config = dict(
    vocab_size=10590,
    norm_eps=1e-05,
    rope_base=43100.0,
    qk_norm=False,
    bias='all',
    tie_embeddings=False,
    parallel_block=True,
    init='normal',
    lr=0.00836,
    train_tokens=592100000,
)
MLP neurons of a small language model. Each row is named by its layer, matrix (up: input weights; down: output weights) and neuron, and shows model dimensions 0-127. Each number is 128 + 24 x the weight over its row's rms, rounded and kept within 0 to 255. Numbers have three digits each.
After each neuron's rows is what it responds to, as a language model described it from the Wikipedia text at the highest values.

L3.up469:114117115086149121163094109134158149140128135066080100177120109132145128153130147121145139119137091121131125151121098125107087098137119145124152117107148129110152129089099109150100100172131152131138107107109137108093145102106167190144122175107150146108178118147084113099123128157120114164127141145113111108124130113159099133092100145124078147144173125144136144112133136153121100140152
L3.down469:151130131081160117147110134090128122133159129109113112121102126099127114132130140151121138114158106094079116143102127131110114096116113158128095128122100131107136168128145158131082126142111169099080073131165130115147126121125150119122114167137141128104111124129099112139139103174085142143127127173069139122124099128155102136126135168157118109117190178101132170109157124140101056141109
Dashes, colons or table pipes separating two numbers in sports scores, records and stat tables, e.g. 6–2, 3 – 0, 5:00, 16 | 1.

L3.up310:127140128144097140146131113112123148150125126117150117075153180187137153092116142157102126102114113096105102124208104122090133113102097120068123109105106128149185189154148099167100165135120120102107125152098154163098091123108136214110142098154130135121138133105121107114130105105125131104133145114110154134141126135136141135074138123133100101145186104139111128140115120122121139164110
L3.down310:120134132111128148134121139126156121146156139154108103140145122163117193080149141119139137127105119123100119124172187109124091168152143143109093108096126093134127160115085073141088143141117109119102132120126092156138095110123165086110135094147131107146159118167127103115122090153141117135162163126128156161110147113118138137081164098150143161164113116136142093157114108142138105126164
Single capital letters or word pieces starting a word after a line break, quote or bracket, especially I and A, such as I (pronoun), I in Ironically, A in Australian.

L8.up466:140123136156125131086096121099159127127149119095154072135188101134145056133115125144144128120108141130112132139126134161123115123129167138152108136106122100138082146150126117140082125116093141138153099097146133153148091139166109103175118105133121124100168137129111115140123129122169138084150109146136137112180134081131150119103092163130119150178139135111142166173142128118182163151115
L8.down466:111132145115116150136140153117149113144111098114147135141087128141121126078105130127129145123101129107180171126157111123137129135117088153130137105126148119110113136079144125140156098123152106145162127124146118094118104165141125188134116103101189114124117089122138181104134115150076118127111152155134107117118112147118121111145151138109092139112104088132073119107156153154117159124137
Final word-piece completing a person's surname, often a multi-token name, in biographies and sports text, e.g. Beeard, Hankey, Maynard, Fisher, usually followed by 's or was.

L10.up30:140140149128120135155110134129146109119089096089167140119126097156175130117130130094167161101123146080096154106150114133088122109122106125143119128137100111108086090164198089170131121132072135117130146151139155130130136147165159121162110131138148117122118129096113089071107107115138129143138119190094089110142179104119085086150126092115125135131092124143116101146133094138150128149115
L10.down30:140105110091149122138109164111130143130152108153107152161119114131120166159133087194098107142141121156158099162121107154125154128158167134099147097107126103161109137098111125131136119091144160106112103133115118138099134116109128114084121144089115166125173156130153141132121136130141132124115158044148159107100136124149142144118128130122097148114123115153146133082117139111129141094131
Final or middle word pieces that complete a word split into several tokens, mostly names and nouns, e.g. Harley-D-avid-son, bone mar-row, opp-onent.

L10.up213:172118133112114169116133126138145117092063109117122118159120104138108139125158126130118143140144155102138091118102075130123106082193129128114200123136146102107110159137113121109163152141124100160178119145136143126147104079095125115118103124114165145192104149167099100149156106149163139121129149147113147149133132137154116126095144144147157117127078145132146152132134145133106120174125
L10.down213:118108136137118150108124118167134117133115118157116111137135133060130179130140070096149128082084108110125167136092148124125116128115177145089152116146098121111133174158139186149159136145115142203096165110108144078125135151107134086124119128088152125136124153116140105124150123162176110117113116096082114105145141122144137150137111113165130125102122121105108114152141131097158145132113
The first token of a title or proper name, mostly The, Al/al, El or A, in lists of films, shows, songs and people, e.g. Barnaby Jones, The Young; Caliph al-Mansur.

L8.up354:129092165105125108113110162212157133138121115116085207109135157153121120094152145146107135123154121122149126126082137115151161170159078139127074101133141114138131127152089134102169126113078102136102124088092085132139136151135137132135123160134156094126139143129110138124113093158167082075176149115121142157154138122153127088136123084136108122132119120135137109110103117136134130151096
L8.down354:122129139089133131103134129153167131135161099119122167137071119136123089109112111123114169162154138138115124123094172100126149110131091135138148106143163087098176121146090140127154101126155139134090076067098115141146095094171124150172153176121137127154129111167124122146104114142162098106151123096117166148132118132141141141134126125130110123109128114143128117087143146157149151130127
Function words that set up a following verb or action, such as to after plans/idea, of before a gerund, and modals like can, would, did not, n't; weaker on adjective endings like -ial, -ical.

L3.up444:130115157143156115155139136079120086154158136093097128158114123089095103156131124135187127130126123102123146141129084143120141126093093134098109129129157139121177155123075142138121141112128149149144086137157148113148120098142136110133122107102092145150125224130131148139163135183145108164134125093115106146124155138107198142111147141084122104123111160117125118141122126132136098110141
L3.down444:104115120159126146130183078148109131159090140143131146125160151154136143140153111129091121127168181101093135109144150123117131133136132121101130132178093173164142135142114155109122075142148121141143126148077114146147118160126100124134161131124152166106111126133155147110108090132115118085159117137148101127147116168119125113083097125112118118144116147135136153111137091073119159178140
Closing parentheses and brackets ending asides or ranges, LaTeX superscript markers like ^{, "for the/their" phrases, and word pieces after "A" such as Ave, aforementioned.

L10.up301:120147133145153127132143143141096162097128066166126073134159151136114127120119113092049132091131163146117096159133150119141161121148120116144168145131129115138134112131111094138116136138108095110139156127143110159092126081113125121138144122096158106120118128159112127161123155123133124121136145117133108170107117150141145106180085147156130143149108158152106156125098149168139118139152
L10.down301:109112136135150109133121132122100200120117104110134085146156139142099153132119077116070149147130146147139108113133166140110156131133107145121143103156119143105143130111139151149130135116131056117137150127136140158110112103099126144132131119124130110127133145134139130162055156112103117152126146127112135158097145146146148138139120124130157115145114114138125120104109197147124117131143
Connectors like of, commas, and, or line-initial list dashes just before a new name or place, as in Province of Leon, Sacks, Joe, and cast-list dashes.

L3.up82:153140126110131161114126132101098108135157115167146076092115144106170082161139128121103120121145103118098177111176095166107147113141125138105144109132113128122152149131110136139154146106147133091092116110126104124157144098108117139082141109119103177153148136136087123101169124171135095196100142143175052147082121106157150101147084124115119105104128148119113133111145152163140086143130
L3.down82:108104136140102114135103144115126086115192142141147133105111140109128113173121146131111127116137128104122147115128125080137120096118111130093161131128125172173113143134133134119141156091139123102172122167151151140160102118157122126115154109124143121192124105121145140130106159137119178134149130136112151094128131112127106124133110089079131140119126168080105142068202173147070178145158
Second pieces of a capitalized or split word (St-atus, G-ame, kick-box-er, T-ag), often at line starts in infobox lists, plus on after verbs (aired on).

L8.up452:118117119158141114143147141151134139087143126107124144136122132128101131161112142094107099128131100159135108120171113113139128084140153155132172148135141141157106164093131122147084121140130074140123094115150127132133162097140112112111124101151089124122156208166097160101168158106138132097125134089132105125151155140123125154119150125151095174117147153099083126126143118150105083109151
L8.down452:108140108104103100121147110155139164140131121142146133150160110136085118159145112108096193118115151164116127140122148072113139143137105153105137084114074160077134134146139091122146115140148110143144121164089160162161133123186153113116126110179130112143105164169124113148130089052099130129137127130184116115143127149113145147144135152160122150099134135111113122129138094155076157148138
A single capital letter starting a split-up, mostly capitalized word, often a surname after a first name: S in Sachs, Suzuki, Sutherland.

L8.up399:160169106122137097122141115160106085116146154165118081148111154139115124114186113109103130127126100118130099135146101159092123157119169083106148137161099115085136150155111139167127131122136066134118138124136114163144130109140070143108126153127149133098139169136084084166141100146144131128150127167097204166112127116092105113133118146124136108123138113134109118144125196134142129116137
L8.down399:131136130117113136162096150153134153103079138164134095111137166097178108142137126146166088141143108142141138157097139141120123170143110110088126127139124104132070113087112077135144154142132154103137152139158147123140134111102098095122094135143109124128146129143092131132156151154112119139144093166114115160071161118150125109124158134113154127138154130103111120119151156095133129179119
Tokens partway through multi-word capitalized titles and proper names, such as a suffix -ed (Star-Crossed, Blood Soaked) or a connective (of the, in the, At).

L3.up260:118151109130152124154142085121111113118134125134175137109138117120133107103156147125088143107111133155104152108106103181150144112150150182141146159179094141142134159145120108143127131138114103125185134120143090116095125116105110156115151114088128139145143129114096144164116100132128105159086078123069136159104135128107098110170107091133124124152123081110127090133135151109123122113173
L3.down260:163100137145127144132142119149126121143140097125069106168118129132082096098155175119088140145151175112120168133151128119143118137109084158164112115167125136163100123111148148148123081122132104119120099140123124147100082119135142124123134137081134100134102106129135116119142142113162142142181129149127129163132125165105144123160124151115138118147130180143135133135118120119130109127097
Mostly "of" in partitive or relational phrases such as one of, many of, case of, chapel of St, plus "- St" list items and mid-word fragments like Ok(lahoma) and pl(acing).

L8.up373:093125110152118093133135112133143105068121141140125103138158106120118153116176117097127122124087123150127128103126118142122068100099153135134152110068115109165153148099103122135171154160091129136103163133121105117107125117142074134112099130173121143136119134170125103126125136140151166141094098147170170123171117134136161110126084124144124153119139203135089161124132137117134144132111
L8.down373:120132109127152123094116147119114122161126115102081115135120091093108156119172125127126089122108144124085120097120155145107106158079158091138111142086155100150132102123113139123163119120172136129130135116113128123128165123159129147128103134152151139154122114152137105169128122140129133130081150160145159111143138107143097097182112103161129123159114193170146156126094147095140145092148
Commas, "was", and -ing or -ed endings right after a noun phrase, introducing a participle or predicate, as in "report, emphasizing" or "temple was buried".

L3.up503:138105133110127131145121109146148106120139130100096124132112162112101187135163192101150132097128118119090136109116098155135085096167141099139156136175148141115122130161121147148125112132120116116110152101188151141118125160098105078119136082148093138069103108129153155167118119171124151160117120071132144150128115137112139070154132177138125136100126141121109117122147120130145113168125
L3.down503:116111066139121176135154107119106145148100119132117166125140140103107190088150202118143162135166089120131099112099120144143106113107130121140134124170151124093131124146076155097125127165126132115139094123144108107158149099125155129092112101114125122125078097116125157138161105112123120112110117140100128108143147125127077124099130135089152156100135112141180137135129112081126114152145
The word "The" opening a new sentence or paragraph after a period or line break, as in "The book", "The result", "The parish".

L10.up467:122151099084142165121138093136146117132195127075114144149098127150121110093162191137163137136173128141132080162112135161132131150100066108117100145117081147148144131144075127123107123118176091141117115133105129133082182109145144112150139101103143148124158118114112137121137094146128124117147150104133160138131123132112113153090113141131183106125130110127154108094149120087167070133144
L10.down467:144105154111156108148106092139126138117176158124157110138099114074107141141086131119143142128171132131178174130103152130088156152113121163108138098159064135156108110122119127097114167132127097121143118121105141118121092140187190092124149135158147133127130146137146134158121130146111143099184136062164119080124130092154088155113103137161128112127132150168084116138122147177107162151110
Mainly "to" beginning an infinitive or destination after a noun or verb (permit to carry, children to attend), plus on, of, for after institutional names.

L8.up209:137098113099123176087130108134077113102136127122114132127148107120160096107172139100076154136116136126120120127194105135129128142156166129143135139094118086130137128119129124146130138152156112116135181156092139147133123134109097150104123129151170132146090131157133108075158124221153157150127133137127200138120139115109112121152175103117141129124162125154151094134147119136084122092142
L8.down209:104074115113107119126155130128054158096081152128091144134137171103149094139127104158149144112115145171089106144125131173109127139106170142133109108103108122132129139150109096113156113146144145136143148129115154115152086133132134112062126127086152108143129126120162145155171101170126144144136122101136118144111117163117131140136160108124134132159153124109154112148102127144138120096132
Subject pronouns and the auxiliaries or contractions right after them at the start of a clause, mostly in quotes and song or episode titles, e.g. There's, I'm, it's, we will, I had.

L8.up345:135104094103100171154133138146108136138115085108150135144112149172133146139118086108086166106151115162132133136123106089114116105137133092129116143124084089133152116127126097110140151114131104122081120121158120119164148097140141104121124093155120105094153152153119136142145114139099126126167201113088111198168105169096124098122134144115163133160101156104133165137157091162119120121102
L8.down345:130136131137105099163149144108058156127143119129138128104070132122124144136129110125130181110142144155122128128125116112126119089106140112074150127107161115139170128119125155128129113138114135116139112144140155121129148081140166114111137098120132133127139131139098134149090145128129126128149134087143116174129125138113127134138189128154122099095100124154078118133107182173133110157110
First or inner pieces of uncommon surnames split into sub-tokens after a first name, such as Bro in Brodersen and Dem in Dempster, in rosters, cast lists and prose.

L3.up241:054136117143082097149079158117111165134114127147113075125116119122161135110149113125120109094094150147103158143143115177151156110142126119154149144131114112124139123120105097131118161105110150123155131118178096120145100145144115131136101116078119107122148147162134114123181133092117127119092103128166138129144159133138145144078119144106121153145117143126093115175121152147152092127103
L3.down241:119119116122127100141120145139121114140120148118099050125134112129142144088140147126109139135070126185116106142132095147141169082137142119154099109116127139121147123112111133149115108104154148156141136136115101108167094113124120150151165109110131125112128139192122119119130135099131153140130105124147164084149141160136166148097111117127101113152125161152087137162159133097138163112112
Word-final pieces, spaces, closing brackets and table pipes right before a number in listings, tables and infoboxes, such as "Sedan 1400", "Lethal Weapon 3", "(2023): 753".

L3.up103:171147119076089119117115146142099112136176103168131155142112120168140101105104156133162104111135154135138156151120133109139129125158158119132106118158141104188068103147099103134176114101140136061142121099131110140181122121109150110139110123161091119115128147076139147135102100089123174104113104151118144151129112121107091059143159154111136143185104132161124130106171136126173117164190
L3.down103:110084075116089108170085111173111108122147108137121125115162128153141119074089099143169120129158144119157141153105093109124136140148160157129116168133123134143134126138085121121141141108155138112126102131147103149168094170122142114097117152150110091139136149118165143128104141090169186143104117109143108134094125126132117127061125153090131156169168145112149102144117147114087124146136
Two-digit chunks inside long numbers, mostly just after a decimal point or comma, in coordinates and tables: 43.16|58, 62.|33, 15,|57|3.

L10.up460:045159147139131114140124105122121130125105132179119074139126110123179131138123090105127094130124120131108120130162168131109110140113117141129146154152084138125101127119107135130079147131113127123163129127149134134139167104114072118112111131145142074127098094136137102127118129107083118132114136165169098140162163122096094166197171151113073158127110109114104098156157146133128150126174
L10.down460:205122127169098133136146110113089129177149126113114141107142147128132137147129107135110090109081120143144109108065095174086162169118128108108114127121125133117176171135122116094135153131142103171113121134080101082102116091194126101138147144074137131075136136129099153123148101119134123116115119110120131124134085115161104108113153102144184101139119123127144169100123123123112094137103
Tokens right after a proper name: appositive openers like ", a" or "is a" before a description (Jacques Nicolet, a Swiss microbiologist), or a surname's first piece (St, ar, vers).

L8.up58:111125124149124087118135112131103123162138119122109131142137128107142114132154153109113123146097115155121150135118100137145107076106160120132144138138123061123179149115113155107193130132150118133147117159130121092096151112128161163125097153154133096132127155141087102090145130101144115095138107151124132188144152138114142119133132158149102151141164162131115133151132138176093106138149
L8.down58:105135126109122182136129086127126126143115123111116122128119134143116148092138108121161051157136107159120134122193144157116124161177142145121101109157094136146165139120148139159092140080103136171160168099143128132149147102116155101138082121103111138145131110143160123142100085130139147118108117137141122138074111186131139136111155146119180140129153107127091133140126132077123166133163
Tokens just before a proper name, title or event: possessive 's after a name (Presley's, HBO's), "The"/"the" opening titles, and section-heading starts like "==C".

L10.up455:150147121151119173069121111105145155117094143144159137138117135153137124147116179141081160071161132152153111136112145127122103095153112149137129125149114167119143144087111154151133156141097110138100088119144117157102108165129071118107110155127191121126136147106103134129060112146128099130166084171099108166127120108159133081138147146107177151112153128078079132119146120148141165104147
L10.down455:099131142149122130140150131182119081131154117122171100141087126124150101139073134118139119131106160111124109145141106116167181098116140139102164140145173110114080127123114079147176140136165148127088147168090127154130135142117127094145142143150182132140094136105118109136104118138137187145130122136098128148111102103120118083171151155138178116179095119088100136141127145099123138112098
Word endings, joining words and possessives inside multi-word proper names and titles, such as Pneum-atic Tyre Company, Protection and Flood, Revolution-ary War.

L10.up54:081120173089112117097131170131101140147162126079157074113121120074116122118149104091091118110158144150124143126120103175075139104115120138166122194154124140161111126131111128118157110121074123101147117140122106113119141103136122132083137119102098117128119093136150146144128141114130133142140119144114108139090116165150167110125127113124110119120114124123119114107140158133124142127124
L10.down54:156172126152171153155142148151127091129136134143151144109155160101130137129142098126125099042107075106096145102147089121116144113102134152145101093127099133131114140099135179099126140114110121150111159122101112116141191155154151167134081110118128115140088152113103138122127106124074145147109125085155159167126158104088135135091127134134155107171108134148111134115118102146143073126114
First word-piece of an unfamiliar name or acronym (S in Sembabule, SESC, SRIM; d in divalent) and closing brackets or commas in technical text.

L3.up43:120096132130132097119168113135095147164079130114109124140091156105140100135132121167107086130089106154135105155110133138120109137140182142140193168133128116154144083100113103156134109146109107128139128135147178098103136090095134127129160151152136155123109121156140143144120132136109142182168134087136143134158128160141151137129125120138097116176165130117104125167118113141139137119124
L3.down43:150158116144175094097156102089081139150096143128111121118130110139117079132131157134104108137111151146128113158108128125142117127120179106089128133174145099062157087109103120139153134138134107118146128133137135134114134093116132144116118152134142152117106122166161165143135130122146107162140119103155123112115126158116120126155165135133118177163141111152114078155129091143110151110146
The article a or A, often fused with a preceding preposition or verb token (to a, as a, and a, by a), plus occasional capital A opening a word like Apart.

L10.up210:125122111088126173124106104123140119128162133114139114142107150099123169128127093160142123109136161121142164138122184158145125091181096160120114151141087110139149145148089104098114106141120138097144131155134078126120111106136154149108145175137120145093128097139146106138111082127130150132116127127106107167120109126154068116116153093135138137143170120112098110102137132170137094121165
L10.down210:090095111086134115159153148160119175116131130119121158099074128140145140127142136114128170113139094084129166133170131130169096127138143106125114117184130150103157145131120129123104067166165150115143154136167116152155120102119108185129164133125127113142139115164138060144124140159089153111139098130130107122122145095147136135113146147123096104131128117107134135153092124098113151111123
The first piece of a surname after a given name (Gar, Mc, Mah, Fre), plus hyphens, pipes and brackets before numbers in lists and tables.

L8.up335:097105126118143135134108142138091119121141122092085081147113156093134144174123154099121124130102120120177163143117094148121094143167128119158138132109118132116119127102146126130084144104131103115156158100119126132144141087172153127163139119092148087132154125146100107137136133088134161121082095128139079159160109148116157122105092101085136102191144134105074132134120124111090137163134
L8.down335:113140120088120104111149136117154143128125107143093103134098110089116146141114140121099125111075154160123179142123139119155108145153099105148136123136105131102094138131137140142115111119141141134139168087111091119151163084173138097112145161103098100109156139181108082137115128086123167101104149137179108122145150157118160117101126127110141120178132117120061122135120113121085143122162
Commas, prepositions, articles and possessive 's just before a numeral such as a year, count or century, e.g. "In 1958", "Paramount's 1986 film", "the 19th century".

L10.up194:142098112113115143157091142110102141170171103136122145123109134121098133105104100179142098122131153101110149175111143125125109088160168110117160122169069149144168144134098137084101103114139119106112120161147182128159096114135180120156117135138170118133126127102126126134097133186091159150072169133140176127125087164133136149097110160113114088142104116176110144150102132117079105121104
L10.down194:103151129184122163074118158115142142141196119121124135131135126138157134118111118184142141110128138145163153136101069134106130128129134093139146146137116128090122137120126116088099106121155140139191117111138136165163020122129115096134102122140138119155136109094152121159135147164076178131107127150143151126103120133117096132139140138118123123098112148140129082190125128127110131142162
Digit pieces and decimal points inside or starting numbers in tables, coordinates, populations and sports stats, e.g. 26.61|68|2°N, 31,|27|5, | 24 |.

L8.up316:108129133138150150146144099083141102124095131155118113121123120124140142105120099139138113096159156098124087162116132119141145129100136157117120133086135137149118169121117111107135124120099122156168106100134147114124151104153124145102156169152186123130106116143106159096151114139144107082116095115159133081162112115122132160124129147131132102107193120129109075100135106146131133122134
L8.down316:116143136102148125111125151144105139161152130176147120140123127162121100158174148083107120130110141104143120073095169153138106100124107122127121091125148141058157131113155134136095144094109143107106127116138099115144149171096124096149123128131088138136153121128132129131139170130134131125096130137075133155124111144119119129127091114101137143103097118141134116148129150116097113126140
Words right after a person's name or pronoun that begin the predicate describing them, such as is a, was, first, also, and a British.

L10.up406:130136112110125192144097133167144094126126097128126160116094119096143127153149075127163101141127116119120161157147127094151152111138096172135121145123121135111095122108131107086129103161098124096091097166094076113085178156081158126130117114093107109132144136119129149124159104085165131129124127130160077123094145137139149150142128108127077135111097106133108122128153136132122121165118
L10.down406:104122090156141102091133152156154122117124126119134117101101144125117095156143126156172139121078139131135079126112151139106120151126118148151153133115092106118112169177148152141089170147166088108156171130186172119157089162087106118125106137104094135144084163121157101094122137142120118130148080134140113108119110124113105152139143156126124144131120148155110139107134122115095117116150
Common nouns (or their final word piece) right after "the", an article or a preposition, usually followed by "of", such as density, mouth, floor.

L10.up393:132130133136132158143128127122129075128116113129134121122144139139117122117107134112145080083122074081153150131144140136138115112123093116142123108113115155178115143119122125132212099115093098102140137113169137128164104089117108153111138140111134119111095089139091069083113094162104096106145141115143104120148107105096128135097144145082138139123136129118129139152123159144127126152102
L10.down393:142149108106110127124121137141150124166121113088140133086152148130121130115113088099151167142105169162126149101140111106143131145145154133085103113171145100092191115115125121122144145119096157131129102089118158116100154101120121134161163160155099149108107074191105128131088145102137135139124137133085123097145109130145117135140078156094100117148133123140133131111138064122088154133124
Fires on table-cell pipes closing a row or header cell (Taj |, Agency |) and on inner pieces of multi-token proper names (Wall-ach-ian, Oklahoma City, Bak-ers-field).

L10.up10:123143149137159110147129079170139132141168140138124101130138114125131114092132106110125122124132133089151127124144175154114116125117110120117120141097157117097132157135088118079156176150115108104123108121140123138153114168135117171136123135128126157135171116134081125141085102106097141136145122088119140114066134097137105090089116133111099127149123127118137080068154142094161091100151
L10.down10:134128116095095108106131129132167148138105136124170110181121169117099118068117133085068159128137133144122147176145099088132135136116107137114152136147148169106156138116107139151109130148146124175098126138173115131135079157114140098167121107114137147147097140101147110115099124109130161097114112124093151127098146189166121108166108102122126144165123139127177136185134118125138081100104
A capital "I" token starting a word or the pronoun I, often at list-item or phrase starts, as in "Irene", "Illinois", ", I guess".

L10.up413:145146128115099122138144141162112178105170147095116099129111127134147132140162109079110164123131130144091139136139114109166094092158107125116164101126148115191158105157134151138108178120107138131107103138124129152155166120109168137180150126144128144122110137145112100152156116111150128142110104136124123120107154120173155116110123103078136106130088141125113166127112162144104127089083
L10.down413:144118116138117138120055130128076127140074113125119154097125123127109117167094100132103126148057152131135107117137110126093114112103109103115109123134127127169134131137165154104130174087107101132102162098146181131149168162158139114161121175119126102144091139165116151144078115134133161127135099110118120116155112151150146158101145097145138132098133130121153156119136127108085129137088
Tokens right before an expected numeric amount, such as $ before money figures, census "there were", "mass of", table pipes before counts, with some weak word-piece noise.

L8.up46:125118102141103127136177117189171151110139095133132136142143159187143133150139109119127112116156115108105120128121152106108144122099094074106158119110127082130164111140140114108138159161095095106182205139172116099125135079146108129093133157103132127097102146111104103176134124168139197074147170124116116146126112075130145124183144127117128123150160156107081158149121155148129140127152
L8.down46:143135100145131130136118091206189143139149103150147135102138125150101116106135112100133119197149135134096130161168134129123119118101131104094131136118137130091118110123132130137130153181102117138134171150119132122153155125140104122107141186166108133097099133112109081167117117126119127135122176112132092111130131110134105119141127099127087118138138163120106144134150140161087159108135
Commas, mostly as thousands separators inside numbers (6,800; 25,000; 1,400) and also commas after clauses, names or places in prose.

L3.up267:117111168161097125126102114153120091148137109101076155142103124101149110151112085164141138134137093175136075147114167125100155154150096133146139126114116123139120144118135126153162133108118132139140143103093102099126100096167113160118145132138125117172133125125083089087110115145102111092158114127127157148125131141132181105154120107114163086148159140096159139106124120106135129132165
L3.down267:068148147146077167102132109189148121129126164143099144119111129114134107147119098119144173115121102119131090129112147112103133110165129139107149130114119136127147156097117140091162127091131133129111134077110129128160133125208161112115131139156131135182195114101087071112130138138121114107115146120175142133129113100110196127151128128075163123173167142122165131129130136122137146107151
Words right before a bare infinitive verb: infinitival to after verbs or nouns (failed to, managed to, plans to), modals (could not, would, will), and helped.

L8.up307:124127156146170144127119184142110124084150131100152124134125108099151123120137108093163100132152112110094128106099151134080098155128161141134169186105152102160176117099124111143176128120150139103128165146164132117167060131088099121141105106125119100138156134156139149166099110108123146159098098144109146101116110141101133158087139130131130185137163119096106105152109168163138077141113
L8.down307:180125105091098154160118128121133140101161156121157130172130110124167168120129111156161119147150150130127125111133130133102078115116123110160126095142110153141148096123116161116106098114102135118123111126146137168152102103136153126117115103154146142137156116121156115129095116135080181123170167144146123150086092139125143102078124102099093139099136137121080119181101137182118154136177
Interior pieces of multi-digit numbers such as years, coordinates and counts (1'77'3, 88.527'77'8, the decimal point in −31.5), plus scattered mid-word fragments and "so".

L3.up88:121136126140130120144115142121118110109161114170119118093104140068129121110111132115175160126148111139168132147104158149185066097097137150137123139148162116143113101139117087073100141092120121151124125104147104106138133121148086129127125081161149094119131119103111138144101142150114186117140127096099122155124127115150112139121129069121125109176166134144108126157125145156174132124141
L3.down88:144159137146106140135100126163134114137152169101183100124102085141116134114121092154120142143127111161095146159188097121111135120160117164159124104120116104116122132142102114139126087091119113134131156173153103119136113126168129136141149131074127102102053167114144075114115135125126121111158124125138101113147145134178131082132159151165098146167126094142094110174132122129169131131164
Final word pieces that complete a split personal name, usually a first name in credits or lists (R-ick, Sam-uel, Ed-die), occasionally plural noun endings (advis-ors, pri-ests).